python train.py --n_kv_head=7 --vocab_size=8192 --activation="tanh_gelu" --norm_place="pre" --rope_base=10000.0 --rope_fraction=0.5 --init="normal" --init_std_o=0.0 --init_std_up=0.02 --init_std_down=0.0 --weight_decay=0.16 --warmup_steps=545 --decay_fraction=0.697 --decay_shape="linear" --final_lr_fraction=0.0
MLP neurons of a small language model. Each row is named by its layer, matrix (up: input weights) and neuron, and shows model dimensions 64-255. Each number is 128 + 32 x the weight over its row's rms, rounded and kept within 0 to 255. Numbers have three digits each.
Before each neuron's rows, "fires on" lists the tokens most often at its 100 highest values on Wikipedia text that the model never trained on.

fires on: " of", " and", "-", " –"
L9.up1782:169153150145137119113149093160151139126003135165113201093149135145106134099128146099163116118133115101133114132113090132135161148130078112151146120151074200104120112134140131103149135138107116131212098140184172159047076060122119130138131116128115152104105148175159074163079111061136196169130134127169105145155134169096109133095144118175159099109135070088120127140140079088158153162058171084149087156145147190106166119128155187083181106127156137125110083125143143125139107107100154141120108150141097128093170063142135143109148151137156073114149121112137057083111119155088093084

fires on: "-", "e", "t", "age", "io"
L9.up449:155071087127080172107135157086117159070078171110140162124168079117101120158143082151092020108149134110146063109074119125104129104106053039095150170184154113084123143167119161113167155124133114196171084123163158107078122176130161157105183151123143197112190129071131187109090143090127124113152183146160086193088132136167144091059133115118102153156137111092148101175180088128164163105112103081112106079151143103125127131168130106144123133124176120115109077121089050118170105149157124093130122092156103106130116148180156193110157159104101109101137163142137114127120094183128144121

fires on: "s", "o", ",", " and", "0"
L9.up756:144122166129140128115168117110138098145165157109174090106164153103103151123147112137093085185153131165135078135089133158132095134082137109133114169124152154104143136080149155068109130128163096152126155104121113158100095174105188084092111143123163096152159114082183200135149112125144124138134141153121156156128045138194079128124118114146138069115154107070139140180134124130147135081134121094120166139108096155108100156147143150158130078054100129090095120112158072116175137187116088152119154066095067152116149161087124145132170128204165144106135201172108157139145151170125142106

fires on: "-", " and", "a", "o", "or", " of"
L10.up1704:141077121127159143144075141120101180088120098103112112085088151182080101127151132197095178104067121126102125155122133134108163102132088110167161165127102141099170108112138114088145112104067118088143075211141169173104105108069100140221145177112144088128126141160122133160052106092142165109141162077144181150129099161092137113099082138148151116143219052105151163117164126115128103129130094112133136121083217158109137160161148111042126125114131161120123092112127146148153130182123162101151156135149140118113150142166139152117135106171133082152140127106123164154203101177134128149

fires on: "s", "0", "8", "7", "4", " Day"
L9.up1674:128120109095163155128141087085116107138191136074148120084146137094139142141157133211081131130147162120168111159131124159133127152100132118171084104133146151119149174183175066136142086142205167149105141135144158123120120091083197154144138129101136180156161184148126161143152078118152098131142161129107133118161112147186107193137092076134144031100092149120164124121070186128124092102110103150136189130103144167169158153149151203124100081018150151127120120095133101163096147171122094163095054095153073151126078085097060131150169195166142112077098123198060089136147152128142122125

fires on: "\n", ")", " who"
L10.up633:163124155128173133103170186104151108075129100089085128142184130111126105091100107101147103118139121116075117147168088149080162115123157150166078134138140121146148105139123106140120184171155143160158145098136136178123115079087143190134111109114168144152160036101121109192164094173164191094134135137059212066113137151145094097053182077124136104180132113094103182144101160161156162160054097099167105145177089120148094168116169123117139119116097090142133123176149132111062130085136114143092142117123069087114133086147110127126132166171109105127050181147135085153133072112136145162

fires on: " it", " Se", " is", " It", "des", " are"
L4.up1395:099159105109113166046168120097088112073055140126106159118157158161125093140153108136158181187104129093097078140165128121135160194115154123120087088116133128141133033150144111142165143160168120130076174165157141172103192121136119150094169192127159106126140151155173101160118175142172120105079081104154094139104135120099132102147144047127152104118073078136149172129139117144160065146083145118115066156159103085107118107155202128062081111122158153140156095154150126092170090134135161078149141123133176075095091098103091132111137113170118107103108128158110063156144114181153109134

fires on: ".", "3", "ed", "or", "h", "ach"
L10.up1029:140206180114113149101120136101194065134169154172122166129167091095119087140201084146139134146123115125124100119132103112108125047195068126070160074114130114138156120207154086109152064120134061141116132119138163111157108120065187175117052099137192133100172157146215158132094104111147090080135196127091118144118111113147069145119223159095090175128125132101140121126184127148173167122152135119123129087110093140107110133173064134138151051077129105147175145080112124078091171111137084104103083123107124140174132105184105137163154109188163116132130160073078168198147129195157193148

fires on: ",", " in", " as", " will", " is"
L9.up784:114105181073152128133169161101095142160104190175100073145131105161155112112124103168123186116086151165156074160174143131125117125230148151155137117088128064124152087060107057111142220085081082177140127118143156159189106100119175118120128114093118137169123126131156135117101081167159151135111115094083214147105100151198043134132158082087083061108129114142086130160125200111183100130137106104120192161154110195112129112084142187097126108048143120158146124133141176079113114109100086089152135164131167075143104108103119151091118165116190144136099088118168144107163167142156130153

fires on: " |", " faced", " each", " face", " featuring", ":"
L4.up990:114140124087181139086189113154163118161131094197142119102142121100075088168170101167135136160150116140098150171126170058132152119090100155153147120088121099195178152137112096168137078154112128140105142134174112136144174142133118127148106114129186129122105152145175134093128100104165097136120096077056145137100116174158085177088134116088107159099098173117122170166192081169158104119071106151128092058205118131104122112123134170098119106128120152131099091122134194102160143135127131073104081174122103094116088130110082095081173146190156121119126107106146112069106122199193097109

fires on: "0", "1", "des", "ting", "ter", "8"
L4.up1472:137121185136049100150106160076164191125122202101133190112185136086147100116112069191065193093153102049155123115092141051140154122171104129110117107108071141138117102086103117099120146136198111122119108167152183142087154149169132128096155117139140136165056094134214128113064169146134145128177143121078173071134133137116094091155131159110131092099181161087160140142108115076144129149178074151079189128129127143162107104075128093152120100124103097106133110099147147105191122170085151133155128119174147091160129122137135099145135144181162120160157096128159142145162142143128131115

fires on: "s", " located"
L10.up1771:074163119099165135144123148118186120103125105175068159069093126146130118095162054094116087213117146110128021128066133112147148163104158098140111137127132093130142055210129125198180173085087122117168134177103163130130182118141124154109137135125154150153132096110177086133135094121103116093134144115111127101134149091137119061124169130105114164076132123139143099161092152138162149117161055113134111141124123117118103131149159121172134128078111088126143115130159158106136075118097128134152114168114111034140136130132150117136032129106115067094106102109133113138178173153111103136

fires on: "s", "8", "6", "7", "2", "9"
L9.up1324:143115115152122173067160115178112145114085124121115221068084117147090107067151139105124104134173125106141061157094139153071204132136157093091120147200094106193111121161068145169159188157103121161159117163184219152128133130168141193108154170076123128098070119136122117153092171101192195123122114138186113119125079149115076125133133101129094121136137099149121124189098074097130132092150091164077149109114077136149079120098113148144177133079109174129065133168131108119137086115111124121100117125151119140117139106106128139122083122177085106136110140102100145146139115128088121160

fires on: ":", ";", " (", " |"
L4.up205:115151163095086142128168129125129175143148149080151159122113168173083124163168067174137122136101112101164097158127104094070154048205118152127089160170071122156178095177102098109132172121116107186153134129192177152060069136147102166137112147128127159111138096148133102095091209128087083135109097105098135152105124130188171129081146117059117123131172147168137158127176131183167115135072139097158159094127060165117092140168108147124123153092134192183092094114120092093169092133179114157170114130095099100113105120171122131124100158093165086149139076179164060109139132114166202101

fires on: "r", "ra", "==", " Blue", "om", " More"
L4.up1725:149179101068116157108110127108144159067095165118103162150111147126177145168116139155141150121154120080184130109123116123100126109106140157080122113152095069113165114169166112127108112101147109112080163122107126108138146123174062133091125127116171138119144139186130124093180139091189049208136047106125149117182119106088184189122109097147099154100100129086063128107161088178134120081128126150183130120125149117189163110134153108075134157120127144129084043113134158142129077152145129173100046083125131148093116140142000089104111095144146167106127098094137081178139131152177119120

fires on: " Ol", " Gal", " Sal", "9", " Kal"
L4.up993:088161100086133159090168166134089100128073152166136174108151158110130123122141123156149127147155111153161163125115133135126181158081125118108123101176148117100187109116113115098166106139112086106087103115106135133082189155116125114153107122106176171133098054127177121128143125125128147141137113073116078148128107165088140110061118075135143083131124093110091167116201116135190095126161115130142106151191122149210140094141162152171110130140128092086150060171123188137114000118109150099071049119164137142173194099160088099082117142107158091143176185180107145114150150168180116135

fires on: "s", "1", "2", " ", " or", "la"
L10.up1517:164101064146149103157170136131117160145122175137107179079135124157127134134175115139143133155126171113123071110144161108056129111129115066168100140113129104113160132066059090184200133168112108185121134143154095160126166131125155147171146121090157154137106141122143126084107167111101090155108165123127122126118107159150123122095151153114109156123058096114113156188142125116142131176131109099062115098062098117132064113131150133147128130112128134147143136101150110131104144107122066145135071102133145067135114130147128142174068098097078117103131143101113074154125149137058123143

fires on: "ize", "ed", " of", "ly", "d", " Miss"
L4.up1729:114103155127109170121159128136103151089177161142150142125131144120124197137114148079115188108126138140120146140106113140134118095086131183096172083220127144112111137085155140126090134128112042079121168177105119088099136166152041137168081044109127143172114107127109141132146152129171118126135044143126199093080094150184088128196249052083087128089144150130097131179113110113159202089180122138148152145167126100175080115127061103169111181141067112144123078170142178088141122113126126150106093126137158142136125075144105111082128171150174179148161160089136182121147125151123130143

fires on: "s", "0", "ed"
L10.up253:071147133118112227112136127114113126109081228171115129134103148166062150138122144152081092087134174080184107129128158120157194177133090122134145123139124164165192156138139130162110157117075091136143096178132138118131128119066092124181157079109141130060104117061193117185118153154101143091127159134109119115161095145129076101124136134094130163169126122077147160163093091090132147061149088134112123162088095095146103189138124119132144134097135097163111106086183148105120064112091175035126104162127138131125139108156124107125111143089164087138150133194155086149144146102101151117

fires on: "1", "0", "s", "2", " first", "'"
L9.up855:122139145066095187135138185121095086085065126055089104135146132137090157141091069130132125178142093119092094130144110077111131164096136126070129142098089109101164114146129114072148077095184099165130124183108124131152089155170100124134131160150127173162133129171173195095087131157169089131092103160110221136111151119100180144114163071104142117141145121068174130153178171169180114127141110138105106092081126037162108125125201122111146108068187082152137148186145172188108128155096082130131102127148172051185148157145120085112073206094151120133132162125177130165157218141127145120

fires on: ",", " as", " for", "0", "As"
L10.up280:199148043118138088106124198073162169136136199122149126113094082112098142125156111097092134103102182170146082157139051078125120075150180131191139120163196113184134127122092122129128149119098136140149106098160136095141096150150132095117111143139130123128101142101154093102103061136090127146115116114057163168158153195119077068139126066121103123103136115151162082124135148148139091077092128126158196080108116163050126142126118160059116088102105130115167107151113156154188116090156062142112094171117111101184118109145141172083130101135089147123174059181139154213160115113166192204

fires on: " to", "4", " and", " over", "le", "f"
L9.up71:088129128115141155112126123074124086062118134130106138124064161112152138066168080159139163174138142146161153176112136156135150170118152118129137090066183133112105145137153110140141148104138094129099228122092125184131110137113132092141088130125174113132112130087173150133151118140134138104168098083100107154054150116190103153153181098112157093141173127067156128142132181153137155152109104178150125142165132120102124143134195120170155104078139143106151051128100139106091152095107082161086143137132130071130142133097126090143130202097177154176202139085083135142159129142148108106

fires on: "s", "w", "d", " W", " ", "t"
L9.up1617:087096112166128159143177106071116152152105137139146155094120133130166202194197121116062102167137152075102164142100156145132179112144152139131153127124115149135169113153180132133166141112071090122109107098114170167143158113099139153146039089103155126085139146133137166130118121103135141124152095117131137135140125107120153140127125121136073137088098085079156109195176151160138101121053123111167078154099155148131146080106164182102176088145124094127139126177214087132189067127137134109142071140144143119090093162117046176121125113189151130113121160093163062067192120103175140145

fires on: " of", "ed", "br", " armed", " local"
L9.up871:134160177059083181109170153168138152110106079090162142075169137123119113192164144061117113115174112127105089113103110147137151132121075091143113127213136135118184091119132162087102229139081068134121142113115131098121128129068132078109072126128133133083109080120130136191150161090133136074140144075184170113102131123136145079098176126136076142133103109131097110169173136109138178098160119078163114151161181171160130129228127139128172117135135143116057108141134139121140079084144121163094110118082176146130132149077154175082105167168158121098153073095152126109148149089121148130

fires on: "1", "2", " ", "0", "9"
L10.up616:152109126121135132101179151094110097067118141119088113136090122141167118076162112129124140141116100095123111145168074157091149060120143123109110136130104102136164123130098141171179157081112108137124136138146123136098108116124129129135135136080132146174153157103172119112147125129209148118112148170134152080163133199147133139090120146095129061182092160101081170134166131131130178124107144166111106101105131084061112112129161128160126179098080098120152151130124114118085131107124137120152124079138136074145110124146129088179044168088071095175125060109130099175149132187131095162

fires on: "0", "ly", " that", "li", "8", "cre"
L9.up1022:182112155128160127078138161170181128137077153123109172119104139131163103119140058155096201163167110108105088120186129117150178141136153135094127138141117087171180107158111084088221137060151040110093130123153086181096098187152150094149071128108134121158101122083237147163072082168142151122179180156082107119162060132087144155116158051120105117090139155108120088131117116133144159158170097161131140111146092149161140134105130136173130110096117121092121119095116114094119126130121098110162129138170065102178162124127132124052100167148128128108159118148091138146125145096115166169

fires on: " |", " to", " and", " ", ";"
L10.up389:096127103126084121136112113101068096063135202139111117098096135127108159115178133167096110159133136110097100136138103141198164145120088114129122096111129162078127130124168104124111143082125170120114166129120121159144142136143140135095095141100194170150098159089131122118173083153164097105128133162059194136117125136134098094126155154140053041148147100132099149158124137183176215098078139124178161138125082075106110102142091076065086142114165096099176123082184108159058148137102125105077110093081115051171149104161092124128043136194152098118159144073074109143179120136167101178

fires on: ".", " ", "'"
L10.up79:130143133132184186126128086118138232053149163138161172120096112152088094117109119119094130112082100136086176181119142100124182098080145173109121140163110088119128140106100119078146127087118109149141144177137099131073153143162087117106094092108153164126164096149138135187129060144189116137096096118156097184142177151109072069146198096093145112106148124087127153147147153193142143132074158121119162146162173171104061107115121161140108122125144103161127068088121110128141098142148099160126144105177084137174139155182027191113137134171141140115124142169167071155173115157115100144

fires on: " led", "tin", "rin", "ula", " Clay", " birth"
L4.up567:131159119124157077106112136119092091080044158134138147149097121168107141125119109178122083119109197134160113052152083095099160126150123109134118060102150140139133155127119131140147118150106133126103077116102152157119137092110096118125095059121142061085167152123130184198074077125133157138078115160142095078139069125090101140102092142154107054151159132086101153066129187128099085105105155091107092158128146147120142143174173189168148128165137189145089105114133157109139121143131136137149155136097120126075142133167146131122161099189195128065089141127091104137155101105148095095

fires on: "2", "o", "le", "li"
L10.up1288:133146135078143114144156174145159109095186166160135081101086105162071090136137137162162127150165092173099179190138080108060202162190050097153095162131115126094137108106064142117134105099086092137141107072166106189118108102167168131158156171102121147146136087137126173117121124130106133143132144092113132145092078126152097072122166079119129146141148081118181157178147146138118128092113108161160108129087136131165039129118137096144142117116061135112080100109101165153166067119205141131140141165125069131143200153162126092146111136107131050130148184067109138172141162098117145150

fires on: " International", " Ja", " Club", " Sara", " Mar"
L4.up231:166209115060111138053104166056133139144126141159154141090086131125104101094083096176075125128073088093159143136113124163113188097152128205161112122147122143128179085133134090150138104126111154215134121233169171141122127101143071130135086115135137134120119141126126137133163145152171104106094085095115125169146133165122152094143136087128111145136090095104127082186152122183161105110093096120156083128123119100131148120097177108144120152154109165168162089172180127082137114126138161104133093131120087162143154138176124152038117175105134148120151071083122130150159153116156088118

fires on: " in", " on", "born", " from", ":"
L10.up606:100179136140100130102149168126150140110088141074149146073133144169141090180131090165116137159166155124105099178108129098135111150141081127128176104153156161115109083127172117165111145118117151158170168139166160131101104151081149157133112112112147164158128086114151071140086083143149128142132202072130195080087146093125115141142177157119086123113178128122146207129142152180169162147129116092144092169125134226139132114126113108081112073098142138075144098065102082063161144152136075119082166132132085105110153109137128095106125134174118116117135053144085100160185183171101136175

fires on: "0", "6", "5", "4", "1", " "
L4.up195:133061122140122149152168148101135157065114141095151125119142101161085104172088096144067107083089152098113055126125108118091149086102127139157119083156143141106109144117197122104127165076110111112131101214095213122151128095155143098120182143135158101168123099121196098151069134165124132054120137114122125161089076134158109087139124093118155141155089157118090164144092171152175134078206132124148114148139110115151058185156088157110092184145111096149160096106138125120125053113109134147132183153160175136171087101149146145092087149164103122119131115104133131132147117133051119116

fires on: "'", "2"
L10.up1470:109164151127171115061105198153149138121083129114107151037093111177064129118132153181131083167125078090135108123076108061135115084153076087117150212108132097140156120171091151103111130136092119112120087125084146136155095125139071135151091116156125147091100110160147148136111116138098117129153128116068144133133143148119080146111188117141126156075105085040145134160147181185163108105120090169139186167146079120131049102095120161104138135119110149126111046091166088107152093144136104146126108160156119056097170152148114192114186119119123096123154140115174105147105115149166092126

fires on: "2", "ot", "it", "3"
L9.up902:123104141118108108141155158117093128119103129131165110039157051137078101115169121080103035156152088141095194147116091099171108122104114113196084171187131134183150161145115155199151096139143107148103088171121119131119051170119127102139103149161114149155114154104143133066133185153169143115120164097094144092144075167116103123127131139161156131099142112105187099154060100176144164087154117130135100160123109121161149081108150127091140122110075126129098101144154118131174109153105172193107104133170101166139182151093102142068140103087100081102150192126115163115093093140108146211

fires on: "0", " O", ";", " as", ",", " b"
L9.up1295:148105163098178117059108098125091204110092149073184156118093110115121163111141126118129135120098070077114125113095060126132148059098171141159080077122165071131111142075138146082105130075086101129106104136124082118128081130100167075138128174119151101161118051092111104141131150114111150111165047126144141142124129123130146118104160145119142142130099188160174122185139144127157091125125113105150192139096080193103117115126118141142176063131086112036124093098159133095229102066081196125080117199157155139090110134163138151086168098142121129124123142150135112217097155116115181126

fires on: " to", "3", "---|---|---|---|", "4", "-", ")"
L10.up1589:072204107102128121169086120058176143093131183123085113101096115142117132128146145113099145178112147183119146095084098211097193137160129091147108127154138145128133157161147113108105135170177077086098162146091157161124139110098198101114134077135161099186192151145122120127153062072144125075172120145151137247104099146205158090123174116128177144126141131122223132144150168150098118102154136063187127087128110148115140136123156097107076115090132098107122113135152088089115198107180103131144097069165128106122133089122121134130074146156121074140159115148103163054161103129162128173

fires on: "s", "il", "or", "z", "qu", "ur"
L9.up438:107143110093123155143125084134130120068141138074142111106128091131141112142166185104139162188146068130082100174162134123127144107134077083054119149116123067144119126101145131132103130092156058119097126093122114135107097130044097194098133135102156168122110086122091094126100113087107114160163155104127083085122152165121148159125160147125044120132105114129097138157181109153146157099112147126076155149124163134182134111116168112129095120144115197083102158179138049115140118144208117166037057102098074172100222101113117187141136168154161099147172151084133140108132176117184141155

fires on: " by", " After", "y", "-", " with", " before"
L4.up498:076140146146118164151176193121159117111123160135195118126117126131070083142127102091157110196163159096082110163128087026118109102160126160084108152144093095153150095133096080118130097134083110202113222126174128144103098157117193183131100096098150121113080127146177129140068098117122123161153154061178086116143134117133132132104150058076101152118105136060122112128131136134138121159075153113113148116142103114110091109119142141108090132106168129121079156113157168128192158119121127114137131177113096101102140119111122159102134086162136101145164144133175160171111175129175157088

fires on: "-", " of", " by", " ", "mar", " Ja"
L9.up1670:158176159138099127113154123084092173112095143148163188149105089113053107161168086102130123086125119103140148161116110093131117083159095116121140110149117078130142058090151065081135134063121184144141168135147161189127150112162143188129110162149120147117095130152136103162063138124131119164186115015169145139059141169102156115113118117085150047127103156102120147147154162127148086094110126106154161142140184209116117111130126173105188129109135185090125104124121098087207100068149123126175158141160172111111127133109129111106096101112093097098153142145176124126128096067161185117

fires on: " in", ",", " released", "\"", " on", ")"
L10.up212:084162185066196124077137133125135104112124105094125141121194075155125157083121156140092084130126076178090154208117096092110124102099174133155152118151142104082145111115158134154117081132116128121134167139097136139081108169092141167098140124090138134137159121153138135109143083107173161107075137108067176151125110104098099158059111114114119111111121145114146150131084130141158185026106140108138169121145135160152128071099157149165116079062112094106118093087172099102083131158162057135095129097091066096118118147091124124076132082177088098123169135164146184102162206175155118129

fires on: "0", "9", "2", " in", " "
L4.up1355:105158087141112151123145124092136143117144154153104181063117111153132107125175201187071106156182170158129151130135155109109151155148151108044163133148090179124173130108134153149134111197125130096109186150095171120058160100122118144126139137067130151137127075159161069074056180155191119110131062127097103113119122177137130134134141133085129078098160154115088148186099075135126164149143109116127070134155109125130101174086141140069096130086111164102164070194147133157088069038095111152134121069112136161157155127094149109116101142109158088075139137147192096108141101180160140153

fires on: "-", ":", " of", " about", " from"
L9.up1541:184110138136113152088122093096087168133102106089126203074158139187092127133126154185134166098102099072089136122103083084081148095144103084068180120169059188169151133171108120080099127123120155155128130203174165128122119143112127186156205106147128105117127167179155102192070124110123130136078150091074165117106123188085114153082082026139158151154116097129160163113203108200149157157131092103142174174137179127110096130186149134147174135114112084104096101147139182156160109133119159138125127178115155100103161114139142090130168164132118113203125103140152132133114175135084095167

fires on: "s", " had", "N", " its", " only", " were"
L10.up1309:073134143101189100138137132170122117125195213134154152088119098147063098168103109135153089153183075132140095186111122116132118126132095062157155130161173127125132051108128135118094236114085157141147160146154116090110083077096114156120132158105161152111150139064133154151157073166120118142169144112139178100133141145168085089153172153094088161132143132104151163172118129162163129116134160152103135116151113131117117097156134108110157127129079080082132104104201098091158135075143139116102095195133125044108160162179146095124121154124128144108162164066123123116121143122200130161

fires on: " in", "na", "mar", " In", " by", " Mar"
L10.up622:168168085101083140114133167056110169089134073185155155120040128169130114133127130142094125114118142164102066072127138098110216123209103163103189148194134181122170114116119104089106146122074072180135139200145079128186116071109158139164153083098121122064143163104167114087118118168151107113137124075132108129147122150115122109125099125081142051112162096132131129140193150126158127161090155107090117089145133104202083126111095145088151115126105141143180149113140170090161164072159156108124117165153136156135166125154139172123133175091159102118108153167148107119095157084143135137

fires on: " for", "foot", "=", " Francisco", " though", "mi"
L4.up1673:140118108137121148124101130162126200114087082090139109127121155067048068161132181142075076085121103155136101161184135102119160156115113150158129170140132083167112138168121143160090158148079129105073188101092140121106122141145164115095147126102123134084129168105180170140109190093090135115132122146113154085139154122151122126145135148124097124115126142127115085117132168133101148098148124120142165122125194114132094103120098144133089197174097133090122080104148150102157121183088184153099085166126083072149123127138149120160142123139171140096111107091160146117131105101171094178

fires on: " |", "s", " as", "8", "om", "5"
L9.up268:108112073080132152124128090165142119103152085150138087098127189121112069124123154125151039159087081153151081118089114109151099173111166158086125149136104133156129153090128161131103122142160119153111156163197067138113130116122120128099184154143141166133113133153136115175122113090130150060095148124175135108133095186166046201176103114158117093120127093129137095110170113152104144133152080169115151131157162083124124172126171150134121116090160131071111127129126164148104183110139114137093098191112132137101104080150119094104127146174167164188141143162167163067153153120113157191

fires on: " Mar", "Mar", "ra", " Ja", " Mi", " Mil"
L4.up1754:122189094081142130121107115124054164100117157119113139108094108178115094191169141136114089106109110093160126123097099160133138166081141166205099158141131128154169104179195084132116080102072132142086133148122161132112154075108112094123123102117209168121164095168152075184128142167137143086106101056165192130138141128164123091125189077120148085161088124108114126159144154159149090093054082117192072170100119148132123156114131138108116153156101120197136071170107151159109106084101099153148144077182107142154090167173063121100133135159101095115158046103075110126188114119112086121

fires on: " |", ";", ",", "com", " ("
L10.up478:085106073093169111121121129126140147137119139120177142110084184140135119150156048194140141153105077175121106107129113158139123130122155161074127101102069171181201141212089102146126115133139156091165138142168217136117083093123107135119123098132164134129122124164096086184116102092143069101070126134127154135112123169168131152121157069114148048076120089118137148149062165091164175149144098105088148155089146182127087123168089110121120075114080148132169121065125098136151124132155117132124120146170135030140111127098105166128144119100149059102081139140159092162159122113177116128

fires on: "s", "-", "z", ",", "iz", " "
L9.up1673:116143162117168140126161158120133201139045163119135174106188100172153146140153143135104164112077098141133107173170134122143111145131181163090138072136112110162181158154130124089105100117145126132149144129112101176180164113057125186148079164074137126140113092120124131111137069119131177152105089090115130117147157137108142160121131121110081128112139081069115178145143195178184136142142149160146159103139169109162128137150180183122143106126123066154115099118159162135167066155152133100144057140138137110117148139071063163157142091124141106090137132091116044122189124177178164148

fires on: " son", "ity", " office", " type", " least"
L4.up964:104076134105121128158126129157185172120119152138123125080128162093096105145174110203166130100125090157120111132114145109131124152143128176097146111107161122132123141113169141088175108176063075145073138126133160127064119166108119147126148159149132121088201158161127116132071128117126132076151124127141150074203097154153107092128133128120156098064136088137091131108133162118102098050110138097048140113103122101064080109075089120183155125125149155096148130114150149096175142184153092126165123124179066169143111165120111155140106172146127110123152100099070132181148141165154155112

fires on: " Music", "1", "3", "/", "4", ","
L4.up434:141127088157068155132111083081134147122167145092166167128124162153179112119096129127096097058120076138095109149124209123125146139129092140105103063147155220115154120121171072072107166129136123195139126188125177124082213069096128150140212096163169147166138095133177102108124176111149096113119118140106146150148120122104120080113091170086134126133089085152097203145149096197169081118180070122136165145114116124118153167101117129117058153137086128132158124094139168159139096130156143111146124133112080105157111083105143058077119108116122070135133066107112158088127078118134129127

fires on: ";", ",", "\"", " –", ")", " who"
L9.up810:145110132104116113123124183041164136106122195139085095124118146130153162115124132130145163123124089097116137071129133138121152077111049138071167094154120054089142071164072097105147159126137107174163193164109097155095133154122153167198103094154209128161113077108156149133129093131140074142129160126090160101144141153137099132134167083119105148130132149167140177156171162125131132126125109138153135112195114135097147164135122175124156127107098076057117110093138099110123148121180085105116108161116106106146122110161124145133111158130134135078131149166094149155136095144160084181

fires on: "1", "0", "2", ")", "9", "3"
L4.up234:091133119106146121111148122109158094101101131113096117092093108117141067113186162145094124131131119117128098158074168102144125117108141081166149105171122162184184115162130130141151111128178139097108162134098093143089176096123068148167119109087179123201105152192156114097159153101126104141119155060140142083169149141136152152124164124087161125132191130152141236148134123111140178093168108100135093135180116138167143169193173178157099117086124066138112087078154176147114095089151126117153058076122123138144114110095100118126127148115123054149116212155135078160171158140210068143

fires on: "ary", " Em", " degree", " Film", "ical"
L4.up242:141105097121087096136118123134169170117183183178092130173091170197121188115141076052189131161202147103094173203171080140127142115111175169125114178166150097145105153129084131131102115110127092130112098177119106134080163106140200124161141122074123072114153156085125120184117101190131126119057112197172078127154148121147130073146155140057110150138115134143134125154163089135143163132144087179125149159188091142104150144076130153173034137188143138201159129153131140130106156177148171116138104134081142079124106115111123160124083124098137135112079083137085127134133176121153174154

fires on: " ", " |", " as", ":", ")", "'"
L10.up1509:088176147136165137120136141138111103146104135114152119080140143102122080118138075164122127193130084128142153100125157074108157156088176095119110189121136184142171175087139091180124090141141109154164158122161120141067109180070156091114110114212146151123132100152180148138074056154108124102119168064063185138142105136115047140090149137147140136069169131094125166087069121143129127110137100165129117114099085078071124123114110172079109119121140110110164076110158162145148093134124113140114088188131137120126157101101123142109143137120131096121127087158167114078176137126177118183

fires on: "3", "7", "2", "0", "4"
L9.up876:094184102124195127118124107104123157125135156103150181102099064164155094136131156132075123175175178061177115128103116098143146109157116102108116130138080141116165119143096134099153080145091157135067091104143095113103158117117147114162165102143180125108177045169105078110163114123136167111149068086101192121101125213121121177089136160156171107154071090095135118106105109185102151072119057126139158172129099120168139161054110181128135122113162093129124101147121112139047144097094080188121039112115097112106143127145106060064153108112121121149155137171148075119122139176164103140

fires on: "ki", "des", " has", "cor", " taken", " sub"
L4.up625:107148125115131175183134118100143117121109131117120150149172151140117162136175142111136067142183095156125129091134155121124122164110148156110108187123122107096147098123148165064144172100145140127106149069137141092142136142058155118240117157084121172201124093175129197127145084110114104125086093123079162156088140113151183130090081119154062061164115140124127131174207162168164123145105131111206171129169109129095158141110133105089150104069128112147141150138154085135140103143090090187143100103108120125123174118095104111102090124157219114110111148193093169081114153098156132133

fires on: "t", "s", "d", "or", "ed", "y"
L9.up685:116130110094190135087098134129123098079137125120180180148181111108128149181181069139036113203121115114106174147087143143128114143148114088082123104109130113133132085121105108116123090140134042118118134144138168109165146115107180087124065121081123175171196097067138128131170092071138104113135160112078131111118104131151156156126171149134080127164054109123120150156184183168143137137112134137162120117097121152148146141140095133133137105116125149157135124101130160134075080100148166168107093136145101122170186083124073196150125126187165050119126189117088091180119127137137135152